From a checkpoint of a small transformer trained on Wikipedia.
Architecture: rotary positions, no biases in attention or MLP.
Training: a variant of Adam for these matrices, 5039 steps.
MLP neurons of a small language model. Each row is named by its layer, matrix (gate and up: input weights; down: output weights) and neuron, and shows model dimensions 16-143. Each number is 128 + 32 x the weight over its row's rms, rounded and kept within 0 to 255. Numbers have three digits each. A neuron's up and down rows have the sign that makes its largest values positive.
Before each neuron's rows, "fires on" lists the tokens most often at its 100 highest values on Wikipedia text that the model never trained on.

fires on: " comp", "stit", "ig", "hed", "st", "th"
L6.gate693:144114117123161045083156140116112171093131103131108080180102153090133110114104142134112083104092151153132128173134130135124174101084196152158115163103092143172125147106255127146114177113125122162164162134171145143111170166123123128115135133146111085155123106137151172076099114162142122134123154094119159144166135168101176191170197129163136143143143147088076132076130139158093107101120
L6.up693:152167108042165102127123089064131196158136165139128077109079135104064153152160044114097108132130118135098154117070137111150115151085132143057094180128101124098113051141204110163125137038129120138136120128121203130102125131120115155112116154131083095156114109116110156142168152093128202169110145154139093167131104148117187199135153134127176117164129199123133099090157126155142067086143
L6.down693:195147095065135050125142123087065121110086179153192113153084110118153114131171212114134183122154092128167160117076159041109099159116051111128171095089067150171153107113105131143111123088121134117094149139144111146079120138112157111098120101089158132106164160183103174106148151101109159115126097107140128134093137131123148082149126124084156090148165116124093124117095118143161117127103

fires on: " acc", "C", " Un", " or"
L4.gate629:074154169122091140148147078163136102100087147109156159112158146077094172101156150120150162091097141120155154120114152083063143081121145096112167078115109101176107122141073110081110124203097080157154164149132155165183143138132163139134097069088075147194126120156116095117105090049055089124108135074117103169109120132128123132123116188116158183140121116114130145179151154132112167117079
L4.up629:139099096144162142199088081103173089085137146160099129167146131125211130074133122110101136127134202212088119063088103077165071111148144085153142149160180115171105103165132133132141151151183154125154152134112203136148077131157130129102077103102139147145139125093145128089121107118161096103141152079116097128120123116109188138117160166134152114175100070147139133063102108199177100182119
L4.down629:099179058136151106140029122204139124149149119108109135155148127157085163171100148131108131157126152157104133126178093111185150133168145123124135117141186157108100117106112075056144112156160094104076107124127159131159182111196156153154110072149107185085117106144145091124131141109116195163155080124070082155079156179127111075173124117161118157079076153136128128158135112110094141133125

fires on: " sp", " Sp", "ph", "p", "sp", "ual"
L6.gate485:127112121182117137120084108162117149164118137119127111099100189055098078147091156155085121126179206123141164138110100121160173158174187130166106143158126166105112113131144157110119168122154125156136127155122115131187119152114082075126162100226139167147089076100094097127118127080159180183156218103166121117137139102153141091143158137134116111107152199141085166116140109103095099143112
L6.up485:098111098066157132108139079078149178150095105112095117119151083150071191120109144140106146104089056163102152116117120147183115097074161184117126139098121176122137158102130147070149163159115156141205153113106097066138080172107129160179122143169141110121109113145119131131073152144151124169147150182138167082080098104152076177138113151087086189126099125209147076187168134130057145162117
L6.down485:128121179160180132155176100131086122127156080182134124146124101123132110110055066111060118142127099099132081208168065162093149087133138031087169122122117096146100136162128094181155096156137090113173130130088120130166124140083186117119133112072109117090115139121106119109109173127089190187093143089082176157119140196110154114160104194179197111075138117112124176119152125152201161118148

fires on: "th", ",", "st", "l", "rd"
L6.gate586:130144124180147119092131128133169058097110105119119070096088178108087156163155182098155046144094129144130119162109069139069110110134115093133163123113106096088072128134170152107124117114131122146105161086069149180112144140106115105141172135183106106151150124173161160114138120084156162163078188105101102143115121128147206146125125119126105066162204143051092115133083156093139163163165
L6.up586:095144100165120096090111111134150180150137129148131141199163080126095126144116151111135062124120114086178059104112134137151096100099125096120155161119088094109154108151130152093125163113087131119114057134133073127157112142155190067141140093172149117132062075155141153110145101181126103162106129122160203119108074134126079140177137221078137089108148160144112118118157150154159170077132
L6.down586:117102146069087129070155114117114148125097130118192118130166127152100073108131138120127087101112070151113136108126116104083133076086150206152131097161037117085097097129138110117173150087127091163175134182127053088132156178096119183106109160083085137092095186103108131140168162133155154172191123105123130159124146150110138117149128172169133160184177088084097133128105139145198118115086

fires on: " be", "um", " not", "ly", " was"
L6.gate248:172119170151132100077190121102167139144122114119141130160107078184144170108138134101091150118131133119133037141069225086128139125165163118125159079174141184132098147152085114124127106136158134118122155135122151156081074091058076159079124169093094107113078191113155158137154154111085112133117127141111099130146147119118168140091113116132120104133141092114167102145170144076159167159117
L6.up248:091156108134094136130154079092158160103134171079094094145128167100069072128118179100091110135116142082145087142090195184144122141121062145080114121145140131105153139087142109086093124081051075128124141133112118149127071113101118144096132112058081144088085139103165092106146116112078153140114172116089100135139058185157042128147065116128095115157146133124129154073137100161184155128114
L6.down248:205109149109106134146174151115128044078158114081153137178068082171094134094121139188127100086084110148092131143081113142073138172159115115187181130165075109136130109149122128106132150134137129132121085144190089156164069074104141142147112131123153086087151149106106170155133077116198110150129106119103142099139135158166236143155117092129150090139115132093087144126138053147144126096132

fires on: " as", " /", " As", " n"
L6.gate75:126186180125145111136203093199161096124117122090067172063131160150119147098161124147121139198127138135113146154167179155089171123069129084140109140057081173145137151083096124185135126088154116131148140180099119119105137112142190097145141149104164186223078079153107089157144166117125126145105120149103134102076096158164146149156130162130097143164166172129109126092143129109101146149118
L6.up75:135079155137131123111124085129107058124118104170089162091116154124120145137070074095131135159169159102084187174138127201125119150139163065128139149083130161148116106110150119132173117153117136149121158146114151093122164174107068145121083087080113098160079138112164151105140175109167123096156126205137144186091169072109210058117134118182159146107204085154139170160079154170097159101107
L6.down75:152159073179146141122093089138077136109081079156168143106079180156130157166130136164098130143117103185070141114167102098146074112177138130153139119084185060147117168146122145098101135135175141117186087077048168146153121117095096120123142191137104192142182120111068143115154131160141129147089148142046154084228128170110104160098098087158128093149072110061126183181117100122155116128154

fires on: "f", "m", "port", "%", "ect", "ont"
L4.gate217:152059157147122106129162139154122130110100121132157122177123097089145133117183119112085185159168188184105138177157134181097103089194145156079118132126112100165109100108158123135136173134132089253088138122116208129104103161111139138129155149172117160168122119150158140157118111136134151159097129103144150168177133122164168137069113119151082094158109102133102071101141153157146099116158
L4.up217:120090105095171155111142150120100171073148107151144137124144139128078139108112137100149119144154117117116111141116108150125161090125094104154143183101120072090134118117109067186112093111145176154089091085086096148068057093100106115104077226105132095085135127120154143104133133144171128131093114195166126109151129196070140109153111147161164204080106188167089065131140136166064110133139
L4.down217:155099125168203140141113107182140155115176141148147174074138142095142150128068124136164113124048146127134192113121177107066134128129077137178136201118118136105084106169062159083099038125112077086118126150094081095144181127085166130132137119137119147165151138133163140137143104111185117110100096101072110074125169122133091086191120059105144148185153108148125158213112147170172159127158

fires on: "ans", " me", " Russ", " Pol", " form", "—"
L4.gate600:052139128128154135154196086102126092153097093074176102125067144146130192134137131114148120085075134112123072140075103136119142240117130131095122166127058105114125131127157102135092135191167077159112070139184191107122105176183198086060147129110143170142098111150158082145170096126132086102071122113106078129148125114169144115147106174151116127158117125163141183139152096096093198092180
L4.up600:179201106107098088156075174122086070096165140082134109143103190121101145157061185121138107119121171143134128133092133133116127157125096183103102114107196167139103203079141173102155135075126149120190073144138124174159072131131142192148141148097140143119176125129119149118199113141133148136106132180089158117139127198199160092091098143147125133122128103173125145160098103178085086102166
L4.down600:139116167065170108126153151115120171157124112118175148120152142163177133105168146051114128135062152141178116076140073128118090136143120115138138104150152109153141058146154152095180115152130123169098132050144059111095099117077130065097126055174118140140134123155134124140141074107115159156146046131136137142141125158117112129080154084196136150167082166115117155131116093088121119098152

fires on: " Is", "ag", " A", " Ab", " ar"
L4.gate156:167073103145190149110141127129086091129113154076138156074142167080165157149188098085138076098095142092136140218171151165062100123148171131140131135130142095154109145111124166108042138148104094123087163097145128136108119151184154073074050156132135154174123163111187170137196122139092173088176163086176134149147124156083140099195063144143079074098084180158140138091181089065138109107146
L4.up156:123114128120147139108168110119085134092081134103126139093112137107117122144170088122117104132150142157121130142173131107107105129114105097134171124150113113126129181165101115138101124157116107113085125134211115113156061161133069137096101154149126151177134197126148170106198088148113164120123082132135134146120101161119180141155145148153066106109077161169096201060141144079085127160117
L4.down156:128170125102120138149115122106196153111131122172148141135150150155127107103112157145077155115200114145155138144097113127128089163148094125159205166118236122126114116141082094141134135117142113100082081149068147140096166097136184139123158111103128121085203165130129108155170118074154135154145102091148170084127126109165130150146149103123144140135109119113131166123125075189136064107126

fires on: " K", "ast", " ", "itt"
L6.gate765:162062114206111024151163161165104091091086098098143086108155160104105136183112130087105133137084120138159115143152164108102143186097086151122122114071092119184093176084127199152166131139071154153169117154119154144109173140123178154176108101140085130179182117126157136155068164159158156117163110131153199097131184130129182143102145133134138148160091126110125111196173124108075144146105
L6.up765:134107130095139070117193123136180104138136153085128072174146042129087127206155115101104117171129176168175077088145147103137087142091178108143120174110145132113152118085095152155200096137134177166120178139093070063131164089143132189138109119115101201125124133139140092131125146102096132130080122139162059080122138117144096129124104123167099097117114183074130104112183151132129158103121
L6.down765:112187142141144165120149105099198086131067122108106179125141189064153135176108137110105115125175102145077177162126140065171130114095129160109146146113096103113175147088114143119175164055147093094130131122141131176087120119190105152130133083125131154122158148131127144122110179145119096152132185185059121132135079064175088139130151128114104176112163134152170166091100076193152123195142

fires on: " As", " A", " Al", "ing", "ome", " Is"
L4.gate196:151152148121126142139186130151133139076156162115153089077099183149105118185169108150085139132136160100112162151110143152094128158168151170162141077081084069169075150190127123136137144115131091129068102138065152134151128178140136118144102096154105075184135164158119128120199145177089095056073182114141137111151108120203143150178136168123068134106121096162162157125137130146156133097146
L4.up196:136148140111126146150144064147119159142150137149158122120172099089119077159163163089119130122167149129195132138113141110147145079188153145098134071161108073099085158126070181202149140110118134152080116078093129132113140188101054088102172117116126128151075128095133116093115117102144151157103189113164132104099135148149060120176064106139077158078101131117150154153141164190112127155193
L4.down196:127111073118104112118161153153112105182128116099144118079109103146125132039162119103135100187125131160138139126129149168118129121103104124143241112143187119108158127100104122054131131134104177174154144127113151113125140097089157126147086116124131140112107151197091127152150121096148161127117120111093152126085132149105131159073166151139097081064116133145049195138154098142099130111123

fires on: "o", "ar", "D", "Y"
L4.gate534:170085137157117111152109103099130113128158029132154158130067111103148109167120050139093137145143162175143143135149149145155138122153130151119098156075145144142126103145159136103144143121106147110115157125192124095096156159077161124083134156129079086108168095072119164123133136171194145072132117166152114116189112143035155151138127088126082131142127110214163168158136078160204073112124
L4.up534:109146173099098138085125062082176120194111132102076135199132097092162120066124108172126164151106145094170167119090133175136188088132184144145192164173093147096112104114105118119120094099144059145164097128111097157128161148083105135131090093108087146136145136111135153218087123151115152179148163147158111135130123102166076072119152139096148162113110069141083101138135126152161161163106
L4.down534:095136129099104125162109181154104107081142115088151173132112097115100125182120166121149111133163131146079162065172123078138110134185103068126108111150153153182121120139141127152136165146142139065108200138179106179118095131118207138103160126132190129150172069080100160133134075136134113082125080166092091093141067108108164146191119128116131089135172102083068095106140118111144087092145

fires on: " them", " ar", "my", "land", "—", " Alex"
L4.gate227:140078080116119099128123168188118092120108120049126059129131087107124147169134148099145152119146134127105125113110127115118130116130091126127128208118137120163066242177116102116168089183110143153081142131136101111141089156144145098103086083121181191193091122127183101167150143137157156088187144132137128152121170162122191102068179136177116126126163072100049122114134183141093111157120
L4.up227:115100108128129123084151104106141189053145135119129145085167114116175137044188137149114132136198125161189060078179077162078123128154083075138129129188156159088130126216112093120149135121137159101121104103128118144136124122143126098117119146123139061135128148066116086143099118114091143137098122148093126160152118203112147175108098127139126052111137089163105173143140151167146159146141
L4.down227:093129169116189100135135090123139113155125108178151147127057141100142133137099084145156112132048157103117174129153156146140102195104124138139164098085174118125184087091171149100099090131170102152104179174173187113137144129123153207120152164096122135114145154145144161101128118109093103135122134117129147133142060091131095156142088105067137099079161171102144146118124098099122114121119

fires on: " I", " program", " sy", " Sy", " School"
L4.gate517:141146106126160173167102101111127133106084134088106111152157101169121183086182087099106111142117163145110071173122114111128129126215153151130187139109123087111150091125151151174143151169116151163066133181099109145107154131133105151098136160117120147138102144112140147124134098094066191110165161149160156155109117155152076203115095129171034159112120150186078176107162105133084146135135
L4.up517:195066124122102126143148115099132144147118105125132123181140080128163140130093093077128143089138130082087177101118103158095157173135138122161151127062156103065124119067148087171135127174159178110119210173145084092127186132111139194092169104081078095080119122097088184147158171110159208119172122121097075170118129085088173143099085131145127115172145152205080131128112115151133162100143
L4.down517:107141133118131144058125137145131144092157132067189133132143159168154158066116169107035132149143172135207125120089114119147123169162115120122140145155185157089109082121146144109102129098149077171098057137131157140124135100153122075175133112137179152155103137150113167106165068126117130162053169129154180061160136150146105144163160117151105145096097102161189164099098126104127109185095

fires on: " Sy", " ac", " Al", " O", " Pre"
L6.gate109:135116088137086122098152103166123201039176155101163090157144137139179109140175122159074076108141132151140129167170066070116178140155151115145141125103091140120120195129140075096110083176166127075122164138111134122076168156140098177151135036137128115138108148118124101113131129123133174076103166137112129092123117172155105165145110113121148118192162149145197199137153114117088091176143
L6.up109:138113115196116162130124149138170153186127121101139138107169135140144094170229077168152131158145134108158132098155145143105152141173192148134112145164106135061091094154125071121128136188165164160099173157169145174162154141138124110140118098078206186187150107130124152088153094172150151138101096132182171161152164167117123186127099161140090135113136142114133133068115143130077154070084
L6.down109:130161155079126152100120133086132140112139134158136163140138082127098074124089136153115077100160118136119216135153099134109113115153152076126159126080155092160192132146151166118175150097136109090110107125162140135112087108145133204076151115166106123019143112105103173105120122121170063172164172144164182089138143113131128106167118106098113116124104120197138114132096077096129114177136

fires on: " pro", " Pro", "an", "a"
L4.gate667:063101129115121155163152147111157120101122151128143140122090071155141115118117156131107144087093122144102109161089166123099124108125123075142104075098177069127075118129156088134164166190162085102132141111135137109085101159070196137126126091135180162132168110107101092169195129139196187111121093128151163161137121162132157131084100164100133097135134157141118043129124172100170074111164
L4.up667:134160153094109125135173142142154115162138121158118176066140144171090178171135125150103175134127066139193187147115116131054082113113132183089078128137163180069093093134133153092119109133117177080127145106088137139146173158099161134121078055072151109095117083154205127139138155089118196155147146139089159119182127107151112116119107131169090112156089127120092130148120076119134063167061
L4.down667:197085116153142118075155155156076144134108110083102125122127136149118066094135073103100135096155110136109048091161138116157169102182134080212202134147188135129093173139121118137167222158088121161093148186107114116125149134174139070104199150162098156125113100153129118140129150081130109108121103142107129127131085137118129106145095133093144029088139062104129126115159135107127158124117

fires on: " Car", " ent", " car", " Har", " Hen", "uff"
L4.gate577:150122081090143131127147175166118109128129146109151157108141162051089100140134099131039130125139114122130099142111111146175108104151136079082082108123123172110130129181160184130136141092100157137121145138094139075176118139087128184139163128136162193107131084167177170160064148139091174121124166096086125077112124141106148173103169092155169055128178070099165159132143143088175171157142
L4.up577:137114124142125180164133140155117129167162143085135161137151176087150126126157092103088125128144091143108168118084121084152139093140073105091104140124104146078103148121137106183050071109147078116123091186091098127126201074137088133133140113086140113123062108106153131214078157143144212155171077140164100110078158196145148141115113129156148128117151128145086154108125113132100137155205
L4.down577:113192119139125077085151135121073120121134109166153094164169181099105114143134152097100130135176148191123149128115125110149069137148168070106095150143091115109165098203132172112116140116100081127082098152134111075146092151136137173124142098144128137137107123105115190130120145101149108084100089116099130136197133059196087120109165133101154074138191161163178141146091130144155119167104

fires on: "e", " De", " of", "ree", " reg"
L4.gate518:112099133100113126141167189145114087071089130146089150132159159186165161138133111124095189105100102141113137128150135095078174146137161149104123118161099095143107148079126134158107104221175088161097126133143154131092142114131160111107134159129123111162112187101169122106191089164124160143105113187118125109156140092113148115129177115097077048160133123161170117129143098128104075129162
L4.up518:143131107118100155150201085165131171144132144119102153063172110226103163150147185159098115096103164147100120116094041115110127126133148104153099098170148189128129140140097104111131100158147177129080050156175205141174113121119096179136121141115136135181091107109141110117128104184125135115168105121073149142188143136201138094112087123094105153127130101108156097134084130113158143181141
L4.down518:137157154160104120153085139139111156126105110161077107160128152100110169178171137155100106106125053119122131114149140169129152126185110133113129128153076057120100125068100099151097137128119150182041107150160068151132154135156112084139118135153058104126128179161179096143110155115149173155084165105095149175219106079103103107132153136119141084097170130076166141141146111141150138025142

fires on: "ia", "n", "na", "ina"
L4.gate605:058116119136177152160135094120116104161067134134115162159166160078124082146055145119135122110115127112102113170096157185103088122158115064143122136139166100167116128099120191072067101134135115164153138124160067140133051106177177131152149116136144170158123125082148088078095164188137110138081112137148164142147096181146142168160112175159116136099079112200099179069096131119161069121103
L4.up605:098027180140130145083119152124101104109102150098118134178155127104103093172100152097137162179098174149130126128127170112178159076101137120107109070139106082155092108120142122153116060120187088087135169106187118149064160098124154172149184085106077115132126090101179106118171120117054138124126170148150112152112148118099086163159148196113146118137142115144155155186086080099127151170146
L4.down605:131177109173147120189084135145146127154141075140149106097084113139121185114170159168112133129078117145164176122173114157131141139082108117160085107136089216186097099129160060122137143123101113133094187067112167163146149076138113107096134091129137107190101102183140086146120124050140079065155096128144103144129142118119155155093148114146133130154201085123124101112097140085166131117133

fires on: "d", "g", "im", "ept", "ed", " add"
L6.gate378:103087156124127143157182074182061114116088110098127114063136112140149086176076138160126136145127116155155132110112128139095151133106192166114129094168139101124107161160075145168132120141174107142189079136144170200113118124146082152135106107146074080103142159091131156073094198203125104153168157102111085100119070193099089140132137107106094104113163111112124145155161047064088155102089
L6.up378:087159136131130173128104137089188137127139158175132110150040157093174065088129109193153153132092146079132119168162136133184120143125160148123070096094127147156207118127117139133142074108136135124132113132118136101110143085144077102113151113146118131147137146106077167112116098131157105132160107124110188138149170152141166088106134147095157104210153130090131146192095130199125107092135
L6.down378:109133123108103123130136105189127106111100169105123154130192118144114128120098116169148111085157154110098155124087128087119161101031125122079130098067120177145177135123125133103126119143125129132142124124151143194124066106193141118123070126151102161142096125156181135152127163152115139090115115170069036182175107125119143157143156091136131130082161060157165097130145106062157169158133

fires on: "ment", "ric", "her", "0", "g"
L4.gate483:134109112188120109202124128147154126117128155104072112086146131113088146106114131107142163145100120142140086216128099079152100041126063129197128136153115176110039142147110127117154172176100115176128107119157102140109091098102094129144072131126096082158154129116119137145131066121159107148082171084183104109094157124122109153088148129121087088104186172119120194139180126150162149195160
L4.up483:138062143038107200104116144123156218094128114116112135174137097191216128097150164167143130136152105096151120171175168137127072165163106069139133179158141139168150107149056091088104122149159130106136109141145178096129141098181175131153160103144106104110163126094106124085143151179103148110133136109136154118168121216149128140128145104145112157115178068119092094144160112145096089097184
L4.down483:177090118174152162091134089132143118111079140139127097146103101111069152091148119117121120097088118146143123178102122121126182193115152109089121161108156091082083159190135169084105158150067104105071177133167160133154136168178043133166156123145161145158119101087113121113132111161144134120124087184101148115159110093144089063095122047099105126144065144066079099084106113145117110103119

fires on: " sc", " 198", " sing", " Sc", " Sing"
L6.gate649:103099142135133169128133059131137078127119126084093112177110139135157071137123105185091111123099225138144173146108151091145067081148098085161151174144089101056071148132109138151110165089084164147162190089100116143178129135091112156145158178164100153138126147182116115158092156165151158143127159108118173179129093135114084195153109128151097088128153119144140142124129172112139101105166
L6.up649:147130109103105109150181171199095159143081191128159101106118108149112070116107053113070141114169180107152074174129126075111178115106161113122146102115134134096100196106079147159127127127147161121125163136123134158151131136145118154140147166175158158132108102122165124105154180168139181092110126131109152095152127138158141151161181103203109098083159113097143174080179173090164179118138
L6.down649:124095136149140133139174058164081148161095141153151197106067150103165054121172108027105155173132167119105176133140134105170162132113088129149179156126160090109122093142092135146097100141110150084164146192104131139133105115071189060142118139150145111073126131094123157143075106123171099098163078132070108139091116175145094148189137154057135142184100137129142151102151119166090171086137

fires on: " sp", "t", "ap", " t", " ret", " Th"
L4.gate342:128122123162073078135158158112150094149131090107101155145070150199176125087077106150070151152110113116080080218128187086064159104136111087130143166058081140145116147156147154123134135114179090108132111133136102091097194112123132084115097085162102103171132115113181147138077130152108080083137172145162180139147164119104162137153153104188154117176108100103069126195119091152188108152111
L4.up342:168138130142122104148112144159139119161163100180045199182101135187137205128123163095187136130119053109162088118075126150132090135106083148111127130108129085128069116170176126104157180132133160140148134089139114097098098164081132106122152122141150096081171128102094117189106099130109118075104146191128045118083099094186109137111163134169154126152180114108191132145110189113154126191127
L4.down342:041126164093087189123100133071154090065130170121126179127105127112125099142097130193077151094168147147093134106099092155079140136105154112095105132171080141094150089105077116179144156085152113154128138095113097079152171138137121059124141124162134136103116119113137133080148118084118076210093099105144154136167128130165093104168138146198138152165123135166108174139143121162117132113152

fires on: "land", " German", " England", "aly", " Germany"
L4.gate315:140106085124202122135131117082146058117154136121140165100144087142098100156080042117047186147098103130106140119091074110128102167141119145151105114067118165101145141130113141106127157157102189110119163127138120116134114121139197160062077095152154114105097065128106093171124135134161134101124107077095113135181104136190110097074105132157100114088141147086079106150183154134130076136115
L4.up315:138147147105156167132143112113097133138161107124192123126051126091132137106153087122107175115137134168154085086119125125117132107144099137159137184128124138109120147084173122065122129116124105176091102065103115132123085206106145107110098127190124086152120079138147121088084081094119108135150126165099186191100206158103138170106095101105106116150123141133143034127140132139135156142186
L4.down315:129157096123112141174166154127135183148087154109137106196186162115204140108111192092168084127155167122107188126166103203109134174073141102078157120141120122145143121174137151162143128103138132132151112132054151158154150083128148147184123115124179125147102156137170133058150138149158123185161101140115068165149109057141113153121108064117095140133120136111125151120127153119140126204146

fires on: "m", "st", " De", "is", "d"
L4.gate547:107131086152128152103092100086103076084114074055131133137093128153128053121093104163079119136118188186118128134109170123130106081117105118177168109092108175115107116111145134110119136131122172170169143103191149081108120120150140086136122105096126157098096128078071111109146121040124142142053200141094112201158121059202166130081131177073140169110132107078120129150139148150147077166132
L4.up547:173076171138137111091118119151126104119161113150121163151103191184132104137110131121122192131155082137153082095132127086151131131169076102116108139158133128147115175166096131150188137061135068166146082130168184138169092127094120163107100117086126130116123138087157171091134154156167143100123182202159123119122095161074100158087097123170166168218110074080146130160120135105134132185130
L4.down547:137139097099097141121176136131084115048136144129127121165091131172122135078134120124092153068123152134168130160132107173109167143074174134155143166082156153129125069116130162173071049153114144144098085144113129081158117082123117140128115093154138109141162160201192111102198084139139129138121135112109153113199115130195088164131171124095101128062115120141132093168146115148090142100098

fires on: "v", "eg", "ot", "B", "ased", "g"
L6.gate104:133133146116160147141170130081076133133111089035074142171109128113152149096137152167110099151149173150163122119139146131106135193115114163081121169134099165119115091122132125134141163081186115105153115129125170118151109128106067147138024126190129206121066096089138103153115160095084130102106163099160104139169145100105103083137150109089063135135139096173134123178123095105064117129151
L6.up104:166114057143143125169130124149141117137150130111142121093095064126114092091123100095094163144128098122212152114167082119110127181120137101143080174152118116108157189125111097088180105185131042133169161131065124101075076104138124089174110165121112143134127111127087116087130143150146169081119144150138177110098101082122120190106104112073101067153146151145051100079085168182083101123104
L6.down104:171122151189100113087179036148118141101157149230129080129111128142154156090135087069134093172185168144127043178110108153139137123110134155120114118119125151163116111150108180121082086112097106104170167091129101126127182082105180174138201095117143153164102176097133176123136137141137112150112075125094138113117140137152138111131132113157098146135132172095139079115111144097184126121091

fires on: "\n", " 19", " J", "ort", " |", "on"
L4.gate163:092147157165067098167065084115108122109077093105116146182098102117180130111131128072094133126112156145108135112150134142094169108160137180150133087105147096151059142116161141102083089136184103142109154104128117154126205101109236117185147167119064130150161182129130133133123165109113157135091153168169126147131131131074124181147106138105138134140146083179122143107175077092139146069154
L4.up163:050161169130099161142055128105101137117121138141106118124102219147093039095127099107192128118132188116114126088137162129154168136111113122122194199150140123119176115091147106137124193101098107125176140123110116172072145151148077101102189153107072170164071163097069170150121156128170140158145106164178145111158143142102071173148128167138110107140130090108153074105143098104095107120147
L4.down163:145141172070157154156152147111133042179104140127157146135171150137162133190121166116130165107154037104105186118060148119116164138129076097174137143154116098120106123088152104094119119136134128133140131149140062098100069156123132115083083130149144098135131150155114221149141194096078113102186097078148113146124101151179157111134143133183089088159066066054154148124163095154148107128137

fires on: "adium", "land", "port", "age", "C"
L4.gate110:129187097132174163116079144085089191048125147103123080129168164146148109085086121161024149111160133152164130103169116162145094071159129111168117111095127082155119172145142167098114108141131159110158103135100144124139104140156082164142171165143124110169062126124078003101083113158159164099106192117082111161155172135121095100139156130147083125116172136111076171128165147179106069163096
L4.up110:165133145149145149122123090157136145120101110144106118165145114137155082104135184179137128177117075131122116127168084090099120183139091147143072145132127138137089128114130113115087076156113194202141091156096166067046123103132164104071118146092134153101092065128064079191117112120060143124101142159090146159183104127133198185098133154148163110096122094150129143168107149141196128211093
L4.down110:172157112124149127147166185131180106108089134148124114154174080164113158133149089070114126099120168109170116131111142174133115128121140127146181103144207080134101136150141119156108120097132128094129172161157084184111141130141118145186165094131099113109119057146093160120140123082152132140123067113114161084133188084132136075125156119106076138174163130093088139117125134132117099177131

fires on: " sc", " Sc", "sc"
L4.gate328:096133154178183108169106122166155140082126155152144100120147099103113141110119081162105060080091146160133075130102117107117150097116097141154212116125115167104109115164063132087125167131105134100110134120120166126158076073066142143109166066186077106117100097180105136099170114152186154142131127097096159079153116082154155131140160201112129153135121084113101105083123127112081106105162
L4.up328:057128141126114092105181100096190064116094146184221102108105167149116118138126107077088123139152143086121143159138109133176099127099134139120142135127112122160178150136116173131124128079151096157140141186127115092128108143231119072119071123152112157128171128145145198149089178115130177100167123111140173196118196163103128116133100118141117149146107128123091131159110134141207140123122
L4.down328:084130142117181137142132126159110127145139092070112137134084145078139146112131120133124087100112171118185147208093162145103128144117122185147149163129045117140133127108153101051131063133039124082173100117148138167104178167103178124115142147104156150080082156112087143129152159155145120115179099115105139116077095152137118182138157093172112198178185118096079169123112115118102130082113

fires on: " and", "e", " of", "H", "st", " &"
L4.gate102:143114083195146103150069189160143109161090115149120150200110110131149161098082145104107200100055120123130149106123117088123176080138138094088107114161132074127097187095115141128147173157087153150102093119088149132111145135131095155070160133084093156184106101060178130083107120097091114156144106077147139126158090190182129145098166125112190107149161057094108100117140120153120122208201
L4.up102:178112134163119125088111098151082113137066179156065103092117114128102168125112116142178107096066108167086164183134067159070135145107172109138127050191164155139116131138110139156144126143104105152054143100074138103119148120115132167066113135127140100105121164131190102159144065091112121099139071199080087139149137111178213126055120140164123183103205117085122160135137104158174133128169
L4.down102:078119143113170142137110088083124137158180145158100124070151138136119109133189077113068181189168174128115140105144137112179085114135135146106141106117189121095135111097123213120185150043143053102076098128131158134168111197093070087070136209128185142123144173158100118160117176150149116171115132098137126181073105159123109114151125122076103104094084144171154167208102094185154088105125

fires on: " \"", "====", "9", "ad", "\""
L4.gate359:124152161133089146177151142171080106124112129117123090107106146123118105117142112112087130091153151163057121211163127116145095135230106111112114142086146165115089104155116135176085136118073158157167140133152138122183158168135131101122151137181121176143120156144185158092136146140187118112071134107149097109115123114177126165069135082131091097143140106067183118142119178136229152110148
L4.up359:139153123140133100158146134089140148125136115137125119111068143048130070115152111116156175096152123115143156149137189144114148101121132071189098151126136112167076159095152142143090129137127154144111094167127169152127137036134152168142083098150095126149144150171097056068109113157112131167108154114068126205152119041117164193084147110126091087159132054104102159134127164103123196074090
L4.down359:138117184170097098173130102066172105139120062171145051172126151104142128154170159163053126164106169128147089158162166140169116090118139149130171040133226122102122094169137160128114118146123116124144164098138114123129137158178157145168114156110110146169111109160166148132132142144159143105102111161121071149123163108110090122173188106179114128155153123085088146150169084095075135106126

fires on: "z", " m", "S", " (", "s", "en"
L6.gate177:139165119139112106183132108078132180031125185107129126108096135165153118102101115145096123145098091202125114151111117058116149127168097116117138111093099160084151137151119078143152125142133108115132162161125112163067184087169152106136178161205130164089103167095150098138146168150148122159152115118117138088139075134202121092122140070114078025111120169102163156105108126138074124124129
L6.up177:088212129174097123160157121086123207089046155168125186141083127115095109087130167142134161073127113088047123101136155126147140090147174160120126120140123119139075173142132122148127103075098075101141098125097121142145171189162092122117148133123070156179094144128153058104156204131088164097164141135143136129124103136150103116165126114136173074123056155094147135138044119137152103107096
L6.down177:141110100179119087109088126089120078154141142046103075208096119123091188154107128076143136107133158127161133181103135134078120125135109155085078198102216070104176169167167146120151155127093160152086120178114126116170199112142089090120088108110163155082132136190124167096079132080074085118127129134135090161162126146167137131093109098141130164163110146082091116108182094149080148099120